{"n_head": 7, "d_mlp": 1792, "norm_place": "pre", "rope_base": 1000000.0, "rope_fraction": 1.0, "attn_scale": 0.125, "tie_embeddings": false, "init_std_up": 0.0274, "optimizer": "adamw", "lr": 0.000908, "final_lr_fraction": 0.0}
MLP neurons of a small language model. Each row is named by its layer, matrix (down: output weights) and neuron, and shows model dimensions 298-447. Each number is 500 + 25 x the weight over its row's rms, rounded and kept within 0 to 999. Numbers have three digits each. A neuron's up and down rows have the sign that makes its largest values positive.
A block is one neuron, or neurons of one layer that tend to fire together. After each block is what it responds to, as a language model described it from the Wikipedia text at the highest values.

L6.down40:457461495521524486508458492520503487485490508465494522473523506485490491487507476490524505532492517477480460487534489546515469544504509490533482485500523498490551497507451492518546481474501500530547508510500484528501532473464477500525493499537549464493453489500475511507487543529497523514493494504515565469536511468479524519508484464500532485465522474519438537507495514496518504471420497515521458499512532522519477472485467516524485520481500497493502
L6.down122:510460519453542516508510499506488512496510526466541511505518535486484495491500561463502545479542503502509515488512502521516468540460537524448522503496514472491526499487497477495546495487506518521518501501480525467482468494463486502548505512458512467499512515484524497513521488503456523496513514490513477509518479478516511513512471498426508516508461499526501501513483523494485444497497522524470532562454510494465500507488520469551461501492494502563519
L6.down165:500487531512469507540482525503496508488550487470507524509473520476539537480504515516501531459545502497505556549503438540514453520494524473539516515500508483504483551494511444506516510488469530464488527532485486474473510527551480508526518526560549496532475513507481520521500502525529492478530516459548536473474508511486482484526499497481505500508489507509499490498468437495484499516494484486549470438524453506491495504472499481518480501510444505449469
L6.down185:492523484518469489496450494496492530466522502466501495527539538536529499458507529478545484503532525497481490485514471531482510498472532499517474456499507498520477490459452489496496500521491463504485514524477528504473549507494537535532475488497515496542483507518486517542497517466521479515517501476533538480485502515464485497504523505503524468531470514517490544502491487526505563511525538451514489462512497504443519544528547480469533503503520505508500
L6.down262:532544517546463489534482477525506503486482514499493539496533511460541509513498515498586517469499530460552448465504513453484481528514494484504519481486541522462519523502520509529517521471503492479469544494512467496498470541459489499494515450464517511517513566473492510535476511504522535549516491481518501519486496514474453550488447421490491491512486530513492487478475482500477558505490508499512518547514527487428542524482515508501510489544497533480481
L6.down278:447495524493514502458532563497547509506491478517501521520508491485435450476515538529433497516526519500514490516488564532510544458538518501498466461463517430546492508454518459497565488516461529495495499520499495518509460490502501461494540492505486514521504489485508491509484497601557497503493476506504480543502487452486495485547498496489495521504524476494475497554476523488530476505521502468514497515507510500498492515487484490490504551482502482460484
L6.down279:479467497553489482502538482490506531501498534507487516434507516505471508528497510464466498484558511520535478538503485502515478518464520499507499501517497487529520495491506478501479505515479542522530544526509446505497470487556493506519490517532533473535534498505466527542504510501472484530519534511498554540472503487503493527484525472474438494540513474466511490512494517511477505475452515486548499485536487490504502515469488463460523521500489467477494
L6.down412:494508511509503446464529517519500506500508527458527565484485479513578501497493485499534530523538495467472495485511488443492523494522497480516453456499551533514503513518498512501523483533519482501542507494511502481510465501523504467480485505468520468535501547515514525557505533512484480500504486500553533496541503508483471535526561484501514502509523538490483527515482537437513491492500480480504528460446481528518496511449499535500473474515486491491508
L6.down662:519502538490500483483439516515528555492523462553496495522530488496540514476525496512501485510526512514483519486522517512528486527474517523469504470480521493510486504469514495538547505499512500477508525504514492530524534541492546506514528453512511541545490493506501539445497499473520502487510505511540462492488525474501518502516481461467466518503461490525483505479496525452491573491482468507544526551481456482472529527482478486501514475495501507486477
L6.down927:495478516493542471500458521517505465502500486487470509493501488515550477472470481499514483468536472475518497497521474505528485494472517468513511540504561490508514519528546513472511520501466448582453488512471504489477545483540536507523480475510495490493507533491484514518489498510505523468533522516518524514508494448515498510514530463534515482461463473513475545455464479528533439519507488453499481506523539470505515510465524471496537486474473504526508
L6.down986:494463523459478478509469482503507491459505485536516470478488542502491502453529511506475472502512526498527521530456458541549513479481482487451520482488487488537491535503488482526503496569490539467450477520507474490474486497474487524538467508495490486516486521464501487506465485506501505512506449502490516490461448530497528523521481503478511536491484476527525506462508484492494516488486487501495481499480473487532532495458478455466490551563487481492501
L6.down1138:453480566526498487471530535464510505483529511501496527511484516460487496490518515542514467547470486500523501493480508483514493512524493495546485505553531509468526516462514523504472481530495490492479507491504484517532489509490497481490473502493511468521478502505482496489509525521487553488500514489552499517446485502501509501492511494446516546517504443537493549510488527478517517510490483519528512466480494467505534505474540500533480505531499521506422
L6.down1230:521522527531544471499464501562522529465508519491551487446507544519457481476510486491468505523506495529479491530488484473579537552497493477526540476503534504507492466522530475495531513469492553507490531504487530540524500501494496456484488519498473499496491500519502529509455485468533552547468521521491493472509466515535526464505514524510534506491472474464486505500516484498534517516542517514514516520484500490486501485474511520467490495498466512482529
L6.down1409:510508504501474542499536522480485499462503524514540500492535556483512499523505468533476514516502525477505481471492496505515501529473504541516541527483527486553522474515548518489469487466475512465524498516501534529505454518443546523526511508519463500475453500501479487477505509484501493485493488502484491514476496583471506498486476504519501484458457558485504484459531501483451493505503478553518556501505474471510450502515505483533549485519521480502504
L6.down1426:488543538508487507524459498539478481514491507500495568491472492510536484529522515521503450494536535514523525467515508545497548518471509492469488510456511548535503468491523511517542539485523548486491506510507540520492489484532510485525513490538479449480481537508534528532516509495506487485526494503460508507479475471482506502488460530485549498517558503491503505453495503493520518431481501503545532434548513507484447484484502531472511487530459503480478
L6.down1761:466501521512528519484475524452469487484533496474514511531496534463545495516539501506522516450508536509513495512516530551519488557465505595486517450526484494556495509509497518489462511501492517487485468503463490513469479525540518501534510523490522459487522465507481518536516489525533507511493526457503473519488524497508478473513470463476500497487477477527486460508476485507482472501474514472468499473500508518489466498501547519502520498481476484478466
Responds to: Second or later digits of multi-digit numbers, often a zero after "more than"/"over" (6-0 bands, 5-0 years, 2-0-30 kg); occasionally "to".

L2.down416:503538474486483489500507482496511477510498557489509519522566490456488509481513503507514521501518499459546520471530494505511538534513540560509503481500451522494519508490471483491485517532508456505477531487520516568504481488498457465492500467530513528545495496489497514520496540495522482494508523536485482497491484516488479504505517485516465500517554492518504521487484528490520539464513476539621514508491517502480504492506494512512481522523486485474516
Responds to: Double line breaks ending a paragraph, usually fused with its final period, just before a new paragraph or == section heading == in Wikipedia articles.

L3.down171:503519470514533521509505457519489508486517502497503507538500485482438542525497477517486496462475467443491522500499519510485470508518511497507501520478496492485466493475512472510439498513484527485481451461484525554510475520481475537509522478482510480512485488488528514478479507508476551493536505453468501560542453486532527482523484474467491545483520443486488485479450537501493527522480488486558465476527491532519487534485470460470477491486492496469482
L3.down185:525543480482476517484518507457520508526513528478488469519521485486497512538513489498488527516509528530494467507526454514505496530519531496529496509501480486490513520468526459481483486546503433515469481498500524481524483509456445503529467473478487476498465489499495553495547517479529487531499509489511546508515504531496502512492503488514516481506514541491479493472480469530512532523524492481571459525477532539502492475457470474527538503522525516533531
L3.down934:488477519492524442519451441490491545518495458506502491501505497501469487518503515507525491513488492518534573487482524536483471526501519484503496504494494493522499528500488494441444525492486469505483470495492495483531517476497484505496460539528518484483480512490505484513492471553482543521449486466495552528508527492533521487521519480462515508510531515496492495502429448540467507479535474496497521516497527517486485485504516513472522489495530510489517
L3.down1323:481471466535476474515472537465487488533480451482546458520501479532420493534508502489460522523523506532508522498505560489466507522511499494515507513483509491479546485499505480490468519467499535453505518511498523510536493467518501466493445492521537462505479536537512494523480522501448503484522496528514478503546485446505501495459486467518509484479444488491530522469533493463506501491464475449506474498498488455500507509506502506511487512484495487501465
Responds to: First word-piece of a word just after an opening quote, parenthesis or hyphen, e.g. "st(rengthen)", (wh(o)), "h(yper)"; also paragraph breaks after headings or tables.

L3.down66:482516498463514498459506509500519513499503503489504525490460489487493459556506475510465501452480486489515525502418525520501514468490484459459476480522478530520492505519486476501488531455469508516539529505466527509513432472507489449501524499489519485460435499499503518524492514488499480468520518474509510448482522483489507515498507470495462491527500434522496521471496523516458511510493530517478497482436448460507502536515501480512455492511497492486503
L3.down346:493538484479492541487462478527415559506483521481513525485494509494472481486456467504490492520474477526497521494524512514540481501500522476475508506515513548521485500522481474483493504504503499493549494518485491490513502489484460504499510529456518536477506476482494533497465506528463534476518460518472511490507519519502521457476473496487493526563460525454512480537535486544496506540484497480516471514486516527521468506476510506496476491531513525539457
L3.down1321:502517504463472509536514498559542506495532507459504510525473526513508496538496494496491504449470502505477489498507550543500496519509493552471542546499513522523500495507496459505505525515462534479466525477481474498480513496461458493508514508460539467504502504489507529515488515447505517483493516508519480508487519484460500491500419476459492494512468482480479515523557477519503492563554490523475483536485472493543520526535500505492487507498506502506516
L3.down1783:500475488528473484518532510560536518492452495515517501558513498497537512485500481486533524497521493496480474524501511506551534510455505514500517480487497488524514489499506450514489520490492550464454509510507509497461492513507489504480502533522490476429490499517517537502527461422483472540499532502502521518503523525479517488437493539495478486493489518488477522467558491466513524517553482475485498489434483495466516511486519477495500492495467488493515
Responds to: The word "to" introducing an infinitive after verbs or nouns of effort or failure, such as failed to, struggled to, in order to; also "not" after modals.

L6.down339:504516488506517491488518491505504480464505478512496525494482488483578532503522498506510489524515504501559501496516517518499499507524511519488497526494484525522506495512500461467487513492501523463512502511521506561515507499494518508521480496569509519477502504509500510497492504516565475517482509509512515518513482504534497492517499495504503479487501500491507499528517518481483489509495503516548468481482538515528478486497505527473516500500496504489522
L6.down451:488519487473517500514456513471480521498508489505500504515475518491578500489506514529523531486506496495511511486498482521493473489537519532488501499519487501500500482548478489484499516487503503492500497520501487488508503508491470522519515480563506515481509515502507503491490513505561471498503504519483502521535503516511502495511457510481511509484538531498526517504514489486519497540505509501558485497521525521496493490505515478491490498480502485489520
L6.down492:521528524490505475502516509452504558523477490489534494532511494438491510509467483535515485508517509515498491461483527493468512511484498507502526455454492524521471476475516498522489516540553538483491486508485495541521476489508497522513493502484548491488486544498521500443524480502461514513457517518500503506475503480491507504486515473485500490458504506524527509456467523486516530504512496493485500476508488465535490488513490524489533546491467527485481
L6.down528:478515487518524533521513470477501483523477523517506477491483476449548509477473516519545536503486511498494510529476494497484503491510501462485437491516466480480515557490517445483479484526515534478495504471507482533539516510498449526496514495516521481530481524528505510448522505467516506492514455483477493500508476525518491490482490504512512481523517493475521512504500511524525515529467504501506449500507506484495460452489468463511507508533506500488488
L6.down635:511524501456493510531535472501483472520539460547523515502502520526586507524506511482484505534499481494518505507492495522514477477531523538465510488493474517530500522522507471487494510495502531513493497537547495479506479457475490490469469500488524486516520487488495528442496487485517502504501492492447554543486492510514541498496470506475511479482506491459477497514497471491527530472502484460507500460504508450457471462490483494507523540515498513506505
L6.down831:503472510500490494457531494500514477479446515514517524512522501491426496471492481507514495494517489508464495474495514513473455529455499519519492492488480482425526493497538503500471477452488502528517472530502510450496525505518537501476478508446535500545514507497486505516512522504491523493474496476493452501524490493478516512474494469524493521579483511525516454540463471517512484474506521519477503504485451502466497504498520475512481501488545507509477
L6.down915:459503488463503508514494524521476476490499516496455515476545519462517449488496529518470511471500480500508496483503537518495507501511523503519530505516458486547508487504499514480510501497517496490494506492519468496483473473503505491486502454529486507491489519526471460485478493538535426524510511545493503464502511497501473499520511539512467509509474507489500495463503547522502489468470503535579477473506473500496492461504508506502455498502497456573532
L6.down1095:490528507502494492514485495472476496503509481497482493477511520486567492506525491500515528498569507503529447520508505529525496509534505490497498480485475505503523474510502497457481506496521487495503467495491507506481533509509485492534496486566502495512507517491512500499521479526527486494528507440518534501486530509505526507528533521486511491529510490505568517495526504488463479473500507500557518517520513507479490481482525482522494501524483486509540
L6.down1157:477509509452515548483469544496461486517497513491459523492478503483511511472512522505551507541467488504529465460461502519486491535512481516484518524498496491479520502470478526468487540463499488477518550525572476547489501512470524473487505483511448454510538483488467497518508507537514475492485483475528479483490507490478491498456476531538460480477502533481514480529464432502504526473497495512548531485447498537487526505497475526481497529520518496555490
L6.down1236:483481476509497504520533549500474538465514512504543484465509517469499512540521510518503477514529531536528511509474480520492508557521513486494513508495471452550490494491505514502510502497493530461540502521503486555476475476488473544487525498569501482516493494487528507534442480537512469494446502488538500455512513510535492491513469516489488474438507460482503507515486503478494518483461508496516483446468476507511510491509496508448513484494496496491541
L6.down1247:524527476510529489485496484504485530499501523507536518509485495455646495485501509510527509494488494514494493481482473519509495518535478532484506502497490474525504487466526519474486501455492504470481491499539507510527507522481475496509521494569472505498447471535470527513502496511544471504471550507507527502462541524519476493455499502483483489489488530502506505496528467475491553513517503496556526491480511507490470490483510516525494477514498510499488
L6.down1360:495495515496526480517521448519515486487465500467494523498508484470461535511495494508530497493541506540520463501511467486524519516507491511528486556487507527503440572489482529485486506516457478471501483529498433524542512489511490500492480495480538514464491494493535539531510534497487500456525549459457497547484502472520494507500473479522486466499584490496501490482435506493529499522494500511516502501507529502477449485538527504464477506559527485509480
L6.down1415:513544529514507489525511536472502482496547477482535514458533522457490484499496501511525501475546519501491488542514480523491492501484505512495506521482481510530490480505468522464482492520492483511530516522547471489526461479477501503533543466507491516533531518471512514493524516464546477467502520491508563453544494518523482466497497467481510500514499504473505452489445469496481479485498511520580505452474530497514487474521527509509478480495485462513519
L6.down1470:505518522514539506510433480497525474493474466502532532491511499528523529521517483519461568528479492476522525531541481512520459487492512565503514495463525474515487474492512511487485462513515522487523469473505498530477468498488506454510537471513513490491507494494485484524499440516521507500572494505484531482475528557504456478508544495503511500561469487500528525473463501503498492499503499501471524501489497533486527469485467512502454497535476509441494
L6.down1602:496549475511498522506512511496490502491506483519501498495495516496551506497511498512518511475537510491516505496555510498489508528518525532458503501502485511498493491522522495484458519499524486497514513530509514539487501512489496496506499462576500531481518499495526500464496488475556475514511507499499495516482506509513482470520487494513499495504534514510544514496523502507481489485509494517584490514514534498489464462513505507517518515511498486516541
L6.down1683:500483511518491434478473508467457553513502490466491471523495534503508533463494487492494516478539542495468507488459517469502464503482488510551467524552495487481489486498508513495495509495484554509556545502487519460487502513465461561460492500539501501509498520515499487484516485505525479523514514523481499506524497496498504490499514549488532509478513560569526517512499489454490505520483490498471545453538509536512487486493487512502466483519498538509494
Responds to: Tokens ending a paragraph or a section heading and its line break, such as a period plus blank line or a closing ==, in Wikipedia articles.